MLP neurons of a small language model. Each row is named by its layer, matrix (up: input weights) and neuron, and shows model dimensions 176-271. Each number is 500 + 25 x the weight over its row's rms, rounded and kept within 0 to 999. Numbers have three digits each.
After each neuron's rows, "fires on" lists the tokens most often at its 100 highest values on Wikipedia text that the model never trained on.

L4.up803:524501511496551460494512509475471507528501500493510489498473523467479499507530525529522504447445480544488485519512487480553495505496455513505460480522542458518507498558518459505513472510498489514495445503504508484433481496503466498537504463495539444497499523466474497499539468498532518497
fires on: "(", "on ", "for ", ") ", "| ", "in "

L4.up1045:487462469475498503536564494504520510448555480472495526496489476559447483516506535498522502520488571469495493521498450515534466494512492489490522457503519525507506466500519474501532495525518523493485453530478508521504507513463492474491468502499545536495497501499486469498507482491490482523
fires on: "-", "–", "l", "arm", "fr"

L4.up13:507480482506497528484519490489484492486528491533495471496542508529496517518497478515505539489567502539479514470482461513492478468510531507477492500483522513518486500500522538530492554481510582495493511540496497490488502500530454507504426532493447508490495486482486492507483470515552476507
fires on: "\n", "as ", "of ", "to ", "| "

L4.up944:507446516502512483471505471469497506510541496492512517490452515464488488482500478485501511492489486502481446513489543469465443496509469499502503423533528520481513498483513509460499566489460486496504484494536488500439457497483470497503505493511500490506493499448461524516505487495472480523
fires on: "\" ", "(", "| ", "um ", "i ", ") "

L4.up1767:463510539527483585516477513478493515504509489473505471478493520538504515527556505474509505490507531517491501503504493541474503512513469525465552455544462494492547454509531487504486524482488472499493522522545503527507580483486486500479523492501460477452515494489483490523553524503547498504
fires on: "| ", ": ", ") "

L4.up2319:516520502515511496495457535530475483547482539466515489514489520458532491486520469486493511488504515493487501535465467514442461463479527481507505505462486484465500521470486568466538512492478475555503495520527461543512522495515497449478490495489515479487511522483464477458493482498501523506
fires on: "the ", "of ", "per ", "to ", "their ", "("

L4.up2466:499532525504505476471470500463480507535485512441484528514517510503520487500480543486532452469535460523490479463472546518509436507459512497531490495513475455492510500478474517508488491516493529499477533496497488479482470454491469496467463487438487509485548485487515497509450538492488506530
fires on: "to ", "at ", "-", "of ", "f", "in "

L4.up2615:546547521504480541514474547514551510492514459508478496492516474485500529499518485506523479458445487476466455498475506485499491474480476476499497484518504506460508496511508496471478520520524550446490500476485510472502522507505508512493497564518488522530513497515488453510479498513517483479
fires on: "and ", ", ", "-", "–", "\""

L4.up1304:466497501473481503487506459515478539490469517515461514478465492473506504516510538505494488491457487507498454507486523516490499494521500471486519502546506514476470480469512525503447483489513505449456541460505517503492502494493471442507482501491494512485526496479483487545499487493496502496
fires on: "1 ", "-", "first "

L4.up1347:483514489505523504520506523479516472496549516517506469503461482510508508493468516496495509509516493483535465490500463482535499459506523534487504498501478472489446441498476510502473525502525473520486505490502451523538478496476489506472531463482526481499525471510498506524473511517520453522
fires on: "-", "th ", "first ", "First ", "top "

L4.up214:527514510498522511507553521509500467531500500486460471507507495532516517510504468542494468499467485510508458473529541509529467499471474537499479464544434478504493470513549493523490477516495499490522487493506478532469501476465508499527456481462511506453494483486505520492520449512489498497
fires on: "in ", "a ", "of ", "\"", "on "

L4.up1100:526508512509499502519486494496456495500537486493508526545475471487459498499457471499492528487436475502491492496526481472514535498472493517472452504469511461493485485532489513496507531499504474478507476477489508533507517504443464533526532477498445513477505458527519504518474517532460512536
fires on: ", ", "-", "of ", "he "

L4.up2439:495500540523533459488514496495492482498497494438530499512501495526485537507515466453523519504510484490486477508477479487493492504492486485486482466492509481493478540497554539498507515528496525506495501497540488483516466473519500435412468495467533512453536506501497560488489483460549481532
fires on: "|", "-", "a ", "per ", "one ", "each "

L4.up96:505492485497438493464508513535459491464523464509489506518502511493450500485508482537546519476488491508505515503542488489495551450519488504486498511513490478488481485434461485527481521460493454495523505528476501522556495515499501500481472466514536477488495480507496482514515501520473515468
fires on: "| ", "1", "(", "2", "the ", " "

L4.up1089:469503472483517474473477544442474503509532523476504473501487485526474457468523493484493502499507495516531517515489476537475487499498511463490539508477562472451457505480480516468523476529489510534511488468537503523488505459482492522440496472486512507511519464481497517485482556488495509508
fires on: "to ", ", ", "left ", "returned ", "of "

L4.up1783:525446488518472512454484508518514507537510451469496508473471446506521507496512526489528466513496497495474491484527495514532477523529505479477461504539454525489482447498496499541482487514500484505502484505505495445505526483479519480514468514479519473518477472508472456518524512485468525501
fires on: ": ", "and ", ", ", "- ", "| ", "-"

L4.up1467:503533536512575478510480514556496488496502529509487472496511495500508498491463492477472478503473505475500471469512552502492471526501515530478469506534449476517515506459477511492552447484468494533506504511489470520464461521478512513486452524485515513489519523500506521483556494518501517496
fires on: "\n", "of ", "| "

L4.up1923:553536524497547517485499496512499490499532506531492519503440455457499516504514498477533486481507474536494449508498528467481460466487446497473482527519486468478489480462488489489467501468528531512518486484510482465518536476482477441520525507503537536514500511506517505508484495494480481528
fires on: "time ", "and ", "-", "times ", "ally ", "time"

L4.up1387:525469484443451530520492526499530432481476508512533477480501511541521459472507499491514546466481506489526557516512520504545501502510540514538467497468519526493483546493473489489514457499522488505517531516484432504525502512457452489519515480513524490493498500502514466485503511519529492503
fires on: "| ", ": ", "c", "er", "December "

L4.up1303:464509466487521513457473504479500497477545476510504531485496518514548518493512515463544511495543487520486513510506517473482528495475495465459470541462492487510462524518481517510464474481468505513504531498542490503552471468503509488533517515509519472516537457528494523499525538541458500523
fires on: "| ", "; ", ", ", "* ", "(", "N"

L4.up2377:433506472528498455500527519512487494469474494475496533543502528459467509505485492500476523508493505510501477514513499508504526514493461478514517519553529458473504526495490460473476480493449470523482478470500498455485524515471511515471514510518477538496477466490483527473497505508525493485
fires on: "that ", "er", "years ", "-", "That "

L4.up2152:522497525490445502468535560492529522486488502491528485522469487479491525475464500484489486472494492490489484532498494517506499499462476536466467505505471518540535479496481518474474487447518521525491496474512503529477520498489490464486482472474496475525501545515481532480498472472488497481
fires on: ".", "| ", "g"

L4.up1509:504516492487455474530519517477537508499483483513508517526482521499526529493474486492487489501480456453557476516502513517510466474498440534502497521475499532494488523524493493480513507485490497552467446456481555566509497490470479491528498484460521474495471494510484483506498497509535471486
fires on: "| ", "is", "ap", "sy", "us", "iz"

L4.up1998:484492483508495516502509499500531573499466569516491511489490479489501483503524456488508536492463499471499480507490532529455519509552497485524546531483520481486530534501529519495508511495503494508479453462549524530512498487518483490488485481468492495510484510509460499519496458501490533537
fires on: "to ", "and ", "by ", "on ", "before ", "s"

L4.up1882:471528565491493552495476505507502491525536521513542476451497517493500488454493502484454530531523521528474498533475473511508461539500476514498480478548514490510525482493495552500483527437503469503476512451465511482471453522503500515505503478489487498490427506505512500505542467498484500526
fires on: "in ", "| ", ": ", "i ", "According ", "– "

L4.up595:466488516499507509524515480483529454524490443495500474488467491483488497506494497533509496520493458479476453511472502510510448525457510495490494509535479515440475516529517506507470466473536495519486465499565524509520553484507523476496490448461527518494455499527550446536487467464448518484
fires on: "the ", ". ", "'", "\"", "| "

L4.up516:526494501468485507488529492478482525558527479430493487478461509452475487521531504533507539486475523490500494510497490493526533498492463536490478480516493515507496479504483444488490539494485488538474498526533489461480494516481493502458494449501509500469488483499520486530481498518522522526
fires on: "years ", "-", "Year ", "year ", "time ", "Time "

L4.up823:497486509525488493491507525509489465472519485457478476511480523488542478500501513526478493510502442498516538457506536512495472462486478482434462509501508496464531524532470528525503517511493499515486547496479506543504522573518504518455480503546518532498499472485462516516517507490509487551
fires on: "the ", "+ ", "The "

L4.up2664:474502484459507507501474513509486475517541489510467497523519495480525506513481514506503491463475495461495482517511476490488488484476577527504518462508521479508523489503500520479483476523512517504484522476495471493485521509503503478496448499487510473501549456513494505480471533511481496491
fires on: "and ", "of ", "in ", "| ", "("

L4.up391:539506522500477544533475512485451543508511491520502454513478536524517474496477514481486477503514469530489547478541526496494524502504466521500531457522482504477487493515520523507497488505473499527473516509453455497517479497490468501501491512456558484474515540479487492515481507538474477527
fires on: ", ", "with ", "1 ", "; ", ": "

L4.up924:520533495506531487501456512564523507540441484514501483509467501526459466479497492525538520515456573513446524499493517473532528516519495527535465489500487527515491485510508447496516505482505470465478487510561529483503501496498509519474462487531525492498495468484458534520505490507516506501
fires on: "\n", ", ", "and ", "in ", "; ", "."

L4.up142:555506506516527527497508549537510450504502523482490505509470489499461538512474476493444478506476516483506491579491473506510508537504535502496483490513480504505508518479503505513498505506499500521482528483536492552471460472473503507473521503501516447501510541477481537497492503529480520477
fires on: "at ", "in ", "from ", "the ", "to ", "("

L4.up2218:495488499489522498504490511475503485488485482499470511542478508466483496479504508502525444491519490539502478507499483505509481520511470495519497517542456458455463494537517518464531511492501472497482524475506482469469440443484481535513494532499519500509530505500514505468520526508480498482
fires on: "from ", "in ", "From ", "; ", "(", ", "

L4.up2182:513514544518514508469507519507548498491495452511514474469514461457502514505528476442489513487503496514498551497495474505502507511496483498517466514492507482487508490492503502510467507507480483512564472453520482464470537474479487538490441518494501468478512521472504512479505496495526497493
fires on: "and ", "| "

L4.up820:483519495488480460543451509492541489496476489529515447432532484512546501535498479516527510472467492484450522505484511565504515527532528483495551485547484518526523444446508505518533493493526523495503518525486525503475420496487557478472440492475487516511501521463476488489482504519462478504
fires on: "| ", "0 ", "|", "the ", "-"

L4.up2293:494478503543494530461480506479505491545480517499483514472516505519511500523493499523524468515499510469490523517506505497509549495523518500472562472511507469529488503519493518505488508474518499506540520547514500477529493533530462443492503494512539471506499458502472481523521488488502520505
fires on: "| ", ". ", "(", "s", "s "

L4.up2434:527522517461537469511541541449520458483481482499535539505512498482501494518482540518482505492519493478519507519513522486462530506501474508507480509480508536510459476513494502531500571474527508478509486504541539524472530487532511517489498472470542515480484487493503487516477501485542496487
fires on: ", ", "and ", "a ", "but ", "ess", "to "

L4.up939:471535514494523512500447511513516518508502453463504473474458541509508502537515494510480530483496500463547507510495490508515464511539556527495460484509516528523540469476512513498524480502462513500481457472467499488497496492525472507477476519529482522467487512472512490487526490461482522526
fires on: ", ", "in", "older", "up"

L4.up614:480484494500519497471475502494496507465474440500474494484493466513560492462498493523530490480499494492494507501503492510450499502515458482538469515465495475537504527509497508491536517481475521503451543506488529536517532506550463472457503477520495507456527507481512502514501501469475493557
fires on: "the ", "| ", "of ", "The "

L4.up195:472488506511501536490533515504482483491499515478482584474465484489497529476499482462497511464452534541503450500502523469510492477484543524507488483449485480441499541455490496471455516530479455485490504463536513522498507489523527449448477441536503474467520526494497477464502483519501459543
fires on: "| ", "of ", ": ", "at "

L4.up1189:553536495471505469508514516485460523497458518540461457520491517489524509469531540474512526468493492491545486487558468498481496500495507537536506458491510492541497508497501507487511478485517484535495526499462533522468511491500518499500512512523514456482541514509495450523471492492491541559
fires on: "| ", "- ", "in ", "as "

L4.up1864:492519521501510462492522493504436502476467513502514508525468515504474483470549506519485544485493525517563472494481466491506539504500494516515464504534497522506511507484513496527500489510502477518498511543510481513527514474464515510506495502509505459466506488461481492492480545486492497528
fires on: "| ", "in ", "the ", "on ", "; ", "of "

L4.up2008:486526537480498508496486529522505475531477467447533517481477521465503511499505515495489518462503481527501510473524523522509504507477504494486502506507568521477458496461487477537487524511486515501492510493517502554491550520514455487481485440493488527519470471497517496532515500531514483523
fires on: "/ ", "d", ".", "-", "Time "

L4.up1000:484548508471493503451507530441508509462507521458464514493496501482507484490444536475510488473521544516535461529501478520555518506479530509497520526513510490519462470529489496497463526472499497513509517488499492498530503539510526473516536513514522502521494519508495491493539479495453546497
fires on: "ch", "a ", "the ", "| ", "("

L4.up655:504515522506486472481474480498486498453447472517473450442514529540501529513451443501507503484526446506494551488487489513499528480472483520470473525514515498495514474470499504513478497524468473461523531547445488536487513484518500497491481504535491496465474526461501515514524505505522529469
fires on: "\n  ", "| ", "of ", ", ", "to ", "These "

L4.up420:522513525493484510463500506478490511504482490517556507518440456502467558521517482472536503507497499502488447522487486493512520545512468511461480492440504496481496482526522489472458482470472498522522466479550479469546526545500477509555544476512501487534518521496518480475477521494476467469
fires on: "in ", "the ", "201", "202", "200", "since "

L4.up2116:486463475490517497529500505547513496493511522456520509455504489533490533493486514498490557470524507503501459519460500542490494477494517484513495493492511523517506508485527516506476490501512500498533511514522472474542519533485476441470467491472485472498511482476505503548479534469497484504
fires on: "one ", "that ", "each ", "some ", "% ", "ations "

L4.up449:508504521505494529548501517539479491490465528532559490513525491517506515496499511497480459499454507499490504478488469470525488520549516546488506476458490487517436534483485526531482494483529491514496470519488472517510495503523484504529478514524508519537500520487517531486516504490521490492
fires on: "| ", "Votes ", "i", "per", "by", ": "

L4.up367:514521507530487570561439501484540498497504534526513518472530470498502523476531501485486454456485475513492475498515463526484514519502497511508505478486501489495507545551502466506495500508496495533480483462504543520468531505537507497534486475502513521488539480462501468513540434479493509484
fires on: "and ", "by ", "for ", "x", "u", "y"

L4.up2294:522550526536537545512477470535516523521464488522496489494523478504528483512518485459453506549469465500537479499546490476507558497504496492455516497534468486460503534501489517510504486499460478528508495486487491496493502489477531485473492474498547488491501530498481523484489504499495481517
fires on: "of ", "in ", "="

L4.up746:482483523471478467501544501529520492493563468542481484461484480508429530536530518437489491474521510528470517522463481487505445509467517502469466487492478476518497482542490463488498498466487470519495482505521499496507526462496495535496490499483478534489500469527526538460508494485477523485
fires on: "| ", "and ", "to ", "into ", "-", ", "

L4.up2275:506465512512522525493465509508466512507494546518522491469481531538532481484483490526491522477530493508519502527522481516535535472496557497497567489494499476474515487498493487496495497488533510537510509537508492469530505508508473498494482473517507486499520509482467482507524516526498516508
fires on: "| ", ": ", "-", "ul", "20", "l"

L4.up1825:487532485524528528517532491522544522494554482527466513500499486482474526517475485532452512505456428499478491552469464519475491495511492482515468505537477495442541526500465515563490565497500511509492524491493537507480517491487529510494473498490521478472546497524494555500533501496480509517
fires on: "in ", "(", "on ", "whom "

L4.up1343:459490498500496515505546493525490488483463553497509498522474520516459556504489522483521522540498504516524492521513525491496478434459489466447506488552503526568501529526513494535543497471488498511478514495470499501503486454510479479496479507490555499491538500491516481524498529492536506437
fires on: ", ", "\n", "), ", ") "

L4.up2547:465480503505534521497504529471492542523510467497475504454551511501530535488523537482481470521509457477517499517500492528480516524487474474512538472523487495489505500498527508503535459513497514497511494514452473503532518515487447465495493488520542492510503487514517509498512535547478493501
fires on: "of ", "and ", ", ", ": ", "to "

L4.up1074:537510512490488499531499505503485522537445476462500542517524471510499493512493482489533494484477524500507497479510450504469476493483483483476526553537486528486501456528508487506479520498509521511439495488508505470536518518493492550488493524489551531481506462524510451511511532513472496507
fires on: "| ", "and ", ", ", "l", "er"

L4.up1890:467470486504516551527523518497542503498515499490488508496460479513469482523494497548524505501503512470495524475422508494513538502467532512505482513476524499510500452524489509536506502499513479469473536506497448513488517497537544493531519487478558497468514504534466508494486477465526468483
fires on: "-", "–", "under ", "to ", "eng", "p"

L4.up1315:476537528466503504485516507452477495494472521504498483550488498527496562533500498437492504472505536453480501483507513506519484505474505488509486485500496467513478497513471472530509515512461494459455490512458549521558495517490478511520458510522535520455540483495537548528509516483474499426
fires on: ", ", "), ", "during ", "of ", "with ", "to "

L4.up1225:499480504453503507443524502517529506510498492498467497510472494479516547514529486481491488517505503506481481478488468482529490470467494484500486498480539498464498542493511514525496543510503482498496543450495496554548494490508485444492540538516576478534462425496480484472466526510542516551
fires on: "- ", "\n\n", ": ", "| ", "to "

L4.up971:478481490520490503507493536466501525510449461512502479521479511457476479489460485549493483534492483512490479500490498508495537514504489439535461548508484515451497544514503467483504451494475453504522523482515477498536514474511534526505528484506505497500515478494523523500517534509473482495
fires on: "; ", ", ", "(", "| "

L4.up208:493526485525496457524458510498493512530520433544465451486500527468488512529505510525508468497483533473515530512510518492500549473479549522512540473529533481436518513513511499449486473478478501505495495475535528504517508527523522502441467537533523487515492488519507489505485494495508486510
fires on: "in ", "is ", "it ", "although ", "but ", ", "

L4.up2:496482470519507507504498509500483505499519559524515517503502495518468502508512493471527514477539510509456471474540509519502473490482552474502454476532502488494481505532499498472545527494487449530562526501453517527474475483485452507443517469491501490526525480509506510490511550506476484499
fires on: "–", "to ", "in ", ", ", "– "

L4.up1115:500514490487519501506521472501519556526493470454476510499506482478535453521480496505524484505504494485526487495503470466497498514457506476534453558462495492523521508482520516497500505510519538544511446465485482446499471476502498489536493465479500499541530456485502506490474489495493494485
fires on: "and ", "of ", "in ", ". ", "on "

L4.up275:492501527494506479526552550510508494521515529516536524515489521491495504509509489529508498542472468475556492519496523532418537513510453504483535499492513533503526543493499516490485477509485519477439550443517532496506555516480492495495508482523487493524518486490519489507497525505457507557
fires on: "\n\n", ", ", "and ", "\n", "before "

L4.up1565:562508536519489455446465494468530482537507513523494480511482499480471481512493505497470502531488500520511481500511498505486510489499472486485493466506480483478459489513464484520478531490514496489528482507501520493510500518491522464510499487520549526451504488473454465520493515514489539501
fires on: "-", ", ", "ately ", "and "

L4.up883:496503508476481497497495518475522439503507492483491528519463465515501526522521518487511523549534530517465480521489501541473514510520480486492495477511489529512443477530506489535466478462482506497519510504510465536536549503501515461501498521498476505513489488521510450483463505453417543482
fires on: "201", "202", "200", ". ", "-"

L4.up2599:484493467475449538524511511497497494503513475487500477544473466508493483497524505462496444449486523485481481534494531494483519514498484533498525494477479492522437443522465509497511460520482491499484479531499497528495468485506472514532509447547536511455494500480494472492472471493475504504
fires on: "the ", "of ", "a ", "-"

L4.up2405:458475496519537480528510531497502514540505542469503514524518525482479503520497501509486529464522505501468532523526466529511480529535522490565544496530481533512496445505473501501552509488509442510517529507483465492468486498558500467476476510493493471548473516519479493489479549474542520517
fires on: "'", "-", "um", "the ", "title "

L4.up2538:507493474518518511486499492503472496484453489514468523520506525504535565504503511487522529490536468508504485504478513534530474472497550547488447517487497494527498491500508538555485531517506507472444514535507503523511510534476507507524488516514506542520507548541488522530531508498482503522
fires on: ", ", "), "

L4.up2519:536506474520467507516496496516544505525519508547498451520494474507500507487511479466486504514494517540522515519523519520489460543495516471492552500502520492471515441509500490497521480472487525519541498508515549491500522467520488506492482544560520509470522469486563530490497432491476514484
fires on: "and ", "s", ":", "s ", ", "

L4.up2596:551493532533501519486522529463512464479475479463479464453521474468501474512517517500474524491516523494473485500518438501474473522500507498477486508480473517561533494510484531510522459510470493528480504501468490519490493485466501487444490498517517501491532518509495515509505517519473502479
fires on: "more ", "| ", "'", "very ", "un", "==="

L4.up2387:510472493490465454519484534494485532487474478486495508485494459479531508531493524448547522500465504520469485494509456530495498477470486506508513522487501502528494482527516531505478463477486464504476476491490513461494472518455476426487505472504505534410483491453491513548514535487461506515
fires on: ") ", "it", "— ", "-"

L4.up1715:499524547482535534487516501479525500478517508525503530494505483543478507482559490456471519501507527491486487508462507544521510495476500479480514495511532514503505491525495498464496469516520533532455463484491498476496521505489528482500463545538511484518515504539486479517512466496453512539
fires on: "| ", "°", "-", ": ", ", "

L4.up438:590513555488491469467487496507501493480525484483470475517491499485523495513486479503506481480530537512488455529479508521533518504497497484518477509490474445516466478515494445515535488483554487495538542506530505476502470489512527463493480539487532526476490516510477506503446479509513517499
fires on: "and ", ", ", "or ", "-"

L4.up34:478515519503514479488520489473540508447485521558541528478478492498492514526528532473480534494510519481500495509494434501507463498529483514493486526502451502469470464533504506521464534474499530522506503476508534485486504516517523499504481478523550506488508519495495481548548485485531492455
fires on: ", ", "and ", "(", "Medal "

L4.up2325:490483505514520524500468523508516473468515523488487474489474514465485511511460518527497462487465474539477504518470481490495515490500465487475510489450500496552545503474484508532526478469506505519503477506529519472505467503452457492490498472497486508500499504539494514488480506502479502514
fires on: "| ", "\n", ", ", "'", ".", "("

L4.up2103:497502474484511477472534502461541543500479491454480509493476491540486527478483482569538486487530515527495497515498500483459515538472476494487511474487568485476537491473499463436527496513505495480470507501538523517505519522509529490475515470502492473511537458527465502494488535523511491543
fires on: "8", "6", "7", "om", "9", "\n\n"

L4.up911:519502512496503542528484485482546498518497543433513477486444490522515531524519514440512495496526455499461513473529539462517496537486517487466483501532465486483468504461484484527475498473519517525502534492490465475527523512524497482496500492506515501514501469572528475481518495528546512444
fires on: "the ", "called ", ": ", "as ", "of "

L4.up1497:507511513530484474507504550498479492515452455510501561516497522476480479489475489516513480480517503493481482512527496484520500525474495481522504538505495510556514493533487477516523488477513513551469469466498533508490502478479482502471528473479515545524511522475457474510509455485455504511
fires on: "and ", "first ", "g", "j", ".", "– "

L4.up776:521501526506491461496498492483499457562536487471491506516539491521505487543527517475539517482504497488525512524522479518474482555489529490518512477506450469475496504514532514433524466437523505499529486487535499483505491448514556475500495532510499501488502530469523492481438531478468490512
fires on: "| ", "-", "and ", ", ", "the "

L4.up675:474502460536484539465478533469473507526485517491511522504497522489484527490533485495516541479545513520490513540484429516476506471475502508518513486534505506483512490497526541483487487467499505512536488493455511511470493552524519517510469508480508449479487504510497539459533504495510513504
fires on: "| ", "of ", "a ", "their ", "– "

L4.up1914:474518486516464487527493505488501451472467528458503491528441463525474517558539474520513498531484501484471503496474480470512508506504459521498496495526513487546483485468495537488472507530469584517553522506505490488533494475503470532523504484490509475435534496541516478539462486504507489544
fires on: "the ", "of ", "| ", "ine ", "; "

L4.up1104:526470490497542490497477506528467457466457480476489544498510518500500510506537493482478486500485465504481489490510513550470517473515534512513498523461478483493469458458496530526486483550529498450461497526481509461474516490457515481528566511491458550494478488506537447512517501454468492502
fires on: ", ", "\"", "'"

L4.up254:520534491510539521502481570486455474507509482525516472471457477481502539484508530457537509509502500496523500514486479497503485509473459498539471489480548477517495482524475507482510500484472470470470488505547468459500550503522494517501491567523496496482469520486549477462435543492468487469
fires on: "on ", "201", "199", "196", "200", "197"

L4.up1011:464486506494484512482534495511522473485432509521462483487496502523534483529498474502478431515525510464508477509484481478504446516514518482473515521469462486533513523520509519497482479512508451482489525516522496506512534480460488470487520476458488525521489514504507495493474533475525540497
fires on: "| ", "-", "War ", "'", "spec"

L4.up2129:468507498518508508507472477499516511529498472496489509519506520491473522518523518529452502473488528493496515505502440504509522504464463516494498508498461480524549519460510487489493538490506488489488540485531528492528557486461477530454501481495515444522549530507516474530491482505534506521
fires on: "| ", "and ", "of ", "or ", "ul"

L4.up1891:543509496525508506496498516488527454502491499509459493510497459456502496523468494518556498492478476499480438495507459485484501486511499480509464508521495463489460454554466487497502532502538507499512538470487504473508464499497517462497484545478468520482491518527509461513462530490476505526
fires on: "and ", "-", "–", ", ", "/", "or "

L4.up2528:473519493493517478527494507512501458512508494554524508502519485489455502521518528468536463484504470479525458502453453513457478526487547532514507491476513496493496545511513433496508501542528514504540501499516505518514487520492474479480517506476484493509482488511495495495474514516483466484
fires on: "of ", "the ", "by ", "against ", "to ", ", "

L4.up682:552554459449476492506480493516480492516508521492467507484476514528467472534493505503531507516471485489480483467510456481525553480504461511509514533493493503530502497501532503480488507502449489499505500455520517491495480538511523520490502493521490492513541465504481504507504474469488495489
fires on: ", ", "- ", ": ", "| ", "In", "; "

L4.up247:461487500506478529454505517550472474514508528493523482496498500532509466520482513516493528528476492491507506536505496510553460542485496520448455513536479492496519514520542528472476506452490513513498466495502514448515494502501538476522413491467536491517479518471504520504535506458470469508
fires on: "| ", "to ", "with ", ") ", "- ", "the "

L4.up2486:533504540474463485486514473495495510532500518491489452515482498506484519517516492489521525490484501518474492492510498497484483530482519467500495468512482509505507482516493484543506424522492473533547545461504474499545467473519512478546492466455538489501462443536478518490533501495488518490
fires on: "of ", "with ", ": ", "and ", "; ", "an "

L4.up110:495501494478492491499457537532501499460471514544507504531542516517476490506490486492512551522481498487535464524495540533517506464500446470528502563505502468504503498478496494506446532526493470530509530502508513502462485514518514478440486525503490509511527538499493496521499512509469504520
fires on: ", "

L4.up463:501475514492514537508516521538464513497496492499522464496534499509507515475512508499502513504462525485484481479528563511496473491539443489488445534501528460499498480495515507546450505534495474537483519507488471499508483519502531515459494539484446521488529518524502495523460541484462500498
fires on: ", ", "), ", "\", ", ".), "

L4.up1947:514485496494505538508518518523473528507506500469456537528527473472492498505507492512481509520480483548505441527474499493513470530514478509534470470498468513474481538456500499527500500487474538503539469478522488536489487511486561544550502457455495487511490493494503509499508491548482522501
fires on: "in ", "from ", "at ", "of ", "by ", "("

L4.up430:518474501515518474532479481543470498462515518507475520494474446532509506533473462540534475467477473484559507523512502453516498473470527482448456428509479487493518515462496489456495483490511489518509536490524487477506482607543520475534510482508488466537512488492468507458484503518504494495
fires on: "| ", "(", "ri", "ie", "ie "

L4.up267:545499538517563517528467513477527478507467489487465505508479435540523485509494520501485512462463526527466474519500475533536509519499501480516464518490488502504515505527500479476506475477465515523488487470471461486476485493544522504466496496487530536502533529503497495518517516485473509509
fires on: "| ", "===", "very "

L4.up2583:505503520515564551529485506524521513510506490519486472445488524474491468500540493519508515536477487479472530488532505527508512503496523488489484486505486480479507525464543524522486476506491520523549435478516505464535513485526462435528468514549536539457531507522509500500463538495509517512
fires on: "; ", "of ", "with ", "see ", "u"